{"n_layer": 26, "d_model": 192, "n_head": 4, "n_kv_head": 4, "head_dim": 64, "d_mlp": 768, "vocab_size": 2048, "activation": "gelu", "norm": "layernorm", "norm_place": "pre", "norm_eps": 1e-06, "positions": "learned", "qk_norm": false, "attn_scale": 0.125, "bias": "none", "tie_embeddings": true, "parallel_block": true, "init": "normal", "init_std_qkv": 0.0361, "init_std_o": 0.00501, "init_std_up": 0.0361, "init_std_down": 0.00501, "optimizer": "adam_variant", "lr": 0.00147, "beta1": 0.95, "beta2": 0.98, "weight_decay": 0.064, "lr_head": 0.00696, "grad_clip": 0.5, "warmup_steps": 422, "schedule": "cos", "final_lr_fraction": 0.0, "batch_tokens": 65536, "seq_len": 256, "doc_mask": true, "z_loss": 0.0001, "train_tokens": 552400000, "steps": 8429, "dataset": "wikipedia_en"}
MLP neurons of a small language model. Each row is named by its layer, matrix (up: input weights) and neuron, and shows model dimensions 0-191. Each number is 500 + 40 x the weight over its row's rms, rounded and kept within 0 to 999. Numbers have three digits each.
Before each neuron's rows, "fires in" lists the words (lower case) most often at its 100 highest values on Wikipedia text that the model never trained on. A number after a token or word is its count.

fires in: "all" 30, "requirements" 9, "allowed" 8, "allergic" 4
L3.up56:478528527465465476498513476600508534564507489531413497494477524566557544517522505456476476506446490522516443520489449459528503515513495493496492501560594536521536483509485499488527477435479566527511519458494596463468434500483437403532495471437487554448544530502498557487532473533491510492538557550549507447484494454561448476537560443539505577529532536553503497482475521453449476503470507573484478517493517482502498504529539541559462547488493502514476443434530570553519539528570536455447550535480480445535508470494519446487435482511507515516371404448507610475589479481510483526

fires in: "when" 25, "as" 13, "where" 11, "while" 4
L15.up108:517505502489506514533459472425460512517473506536492574450525502468580570510529452544533560515497500500541551496488458587553529477516517436550545472456515563464447500444490514456450557538452471469508511506489468491514464491491480404497463512483542543497479510492527562511469534482436436457510462479494522540535519478534525390531514489495420543543490434508459489485499434420515461502474530563482501556530516524467488465498574523450488515406431504517529469498565498520532485502562532469422482423513520513443517500498592483542593544451483571502420536518589497579494523549509522518

fires in: "total" 20, "career" 18, "time" 15, "most" 12, "number" 7, "life" 5
L2.up255:408498550452505407523502503469534527513469500469481541550478565529562492487463484508507512513475481458497411558521526577462461425442448439508534553579530552462544514417493518462516585455429484535565493501536519477458460435494463513484463511557521550550519450467462533456508440442438515508525509515451490542497461552529524498526427529508548505431542536463446469517511466472434522557484457525498481554497536450503486495566521463476558520473507445567520513462522556490462512537541468481505444503451500474513502446488498476471571484580597522472401490531535526514476447479482538501

fires in: "total" 37, "apps" 15, "time" 11, "made" 9, "conservative" 7, "as" 6
L3.up243:459456497484494521482506449438515565509534562507451486480513616517545545512441478546471462561489471511533487482522500522514532505500429501565528484532532454494540467505516436548497578559386591463466531506513497465526412489508532458551530557544498456440488496460480500454491584494484458522498554478497523522499489541481533584558464481513459421493565543475495548512506439457494486490554518401480507538548578460458494483497548475442528550496499514506494435535493496525511499433504518472540528555462460547479508513503547485467475563552476531475453513508568462533501455480389587467

fires in: "another" 17, "other" 15, "brother" 9, "southern" 7, "mother" 7, "further" 7
L2.up143:427544474533507497529557527481518492518512485450485544493489559479523461438441539497505518484484441538542460533505501553516478456587478523465528541512523422446447473497483539505474445447484479527525560462502549477472488558555473446465494454436460563579522499513490592517437545436465508501484562563524479449489558456502489523467540515456452548489444520549483517490506514550510456537447508552508491544439496454525499587576549461536466543475505426599464518413509504553483557481435456503458552484471512434494531488507387470493534519520528481507505517477445476494505416488463564456

fires in: "world" 31, "public" 12, "national" 8, "country" 7
L3.up191:545543511487590509514490490490479559545492478487473538539461501506508582554553505542454413473472457530571529473482453485531483530538467527498505541526447505500494491430548506494506526503494598426509415517521483477496426456520558478541454458480576491509593469415487500531515553526514443482537509484483487467488552450508502534576564509532444510510495605533484521497536507479438504512481465472471479407569444518501542533515546438542533423481489507456460491481489546492510582507547522456453474486481480572495541496470497486476441521540464506474357437453482458546475482470504519479

fires in: "when" 43, "after" 17, "while" 6
L4.up370:521507534451483548559477461487498498481455590498442512517493544531519445561515478500486574444519404537497523508493455542510501513480466529498498455541571456501504453457471499512479539574458471503385566430490518429468494515534535510509477473529505530507502460496503533513490510451539411459468541512536467553498503518551454529588479486563439511484429566507476514444520483556570530520516533449439467497486440496518513530480464440493458512483478429537473494514508468492469534486505560441426557480465531492457494518536487505491534620496435536487427590580445478518516474520410546494

fires in: "both" 16, "all" 16, "allen" 7, "led" 7, "they" 6
L3.up228:485489562471586590471540482434522549503581504470559529517536489413606547519539517558491470535479459491489458491535499528454492492458477555516487540514470405562519477483476510590497533475494502480453517517478480482507536558505468525509505526476481469518515492467492484495557540461468481554562526466487477486523462583579512550452472506574477511457496506494490514464532448499448430473555547480472436517463567507412505449473515493499496529530557476580580508362529503613499480474498528472513522539480496485480545517445507550482525544469467490480505457418542509529456485489557501451

fires in: "moved" 20, "w" 10, "starting" 9, "moving" 6, "arrived" 6, "returned" 6
L9.up541:507531419493500438527535531529518485566460507549452478507451467493479503498422509556591417507517401518478455409503472590522487531511487441519511510621511508491535577464538458488480494456522490479495516560524510489616447530491432460470543494422547535515548511423455492474515530463531482520516506501521526555502420490469533551486472488460455521531575467489499385449540501488519523487482527490500486483461518513472447510566512508558492516483466491526472533558453465512526482494493518453536517500570477546574501526518502518438594546466553544437477473555512465459522459484514542497

fires in: "him" 36, "her" 32, "himself" 14, "them" 8
L2.up634:426538581454477500471534438558556586509490452453476428558531436491521501592509540613516540505535424490518532512519521550514521452545467506544486496503496538468548534484514459546472541466454522545440459534462471494541505467476485413494522576513473512507534500543515523539599541480554472531527536475519511477524454500529476520488523436538552560439570409535500485516504475501439502525535492462513544494458518447517488511541526492520497483476471460475560528474464544502473496396513511451434436508467417503539554463456452501551477524515462560519485515523486469542468414525484560443

fires in: "state" 28, "people" 8, "national" 8, "common" 4, "regional" 4
L11.up514:479504515523509453474534479429463481591504524582467478505469500494505531528517489509532486531461481552499546486518475468502494503495458466489556465532552513554536532387507480554534581551471514476443471492466512482495477502555437474495463509538523504422427501481559522454482462567483537507469538534577462563449576499506509524481449429501480554428549499518541489463451487481490495536435515445417464520557545463472487446500533548576472548439587540447464472480492550483478504509473496471565527439540485489513466561514492519422552494439514503423497526497609479529437505463550471568

fires in: "also" 16, "only" 15, "first" 13, "previously" 10
L2.up293:438502537436547437458500473476510430577480478515476515440483545504502459469449506521543411469436491508540396441499413554501486515434441472457516492555530556544540517508509445566501583495431489478450523453481568496485494495532418461541474483497574540461485499426496461460498517479427510473529485532510497524528474411525491457537448481499463563476505543499510483483523468451495470511501537604484481594473494502502515502524530587620452460483533489546506508438482578548475475461494482489463500513509492520510505521532399483506555461487495527487505497441438500539535487474489529505

fires in: "the" 16, "her" 11, "more" 9, "them" 9, "original" 7, "version" 4
L3.up28:522544544490514531461513521491531558515488482489475536544465536469436569535474488566588511447507479493530461470467547541486532458392419521516512436495510460548508513533460507578510463451449474530482449587534514501527446607479507498488479550446537482578490475452538576545445541585463505491473456450570446534479450527501481467480544467545433509585468458527486464513394477498492488442525532456500568488443535438450407493502464475560505534489513518511516540522494524538450459553466540505455536475508430452510510481488478495537543487541497519487515523515474442517547503505492576513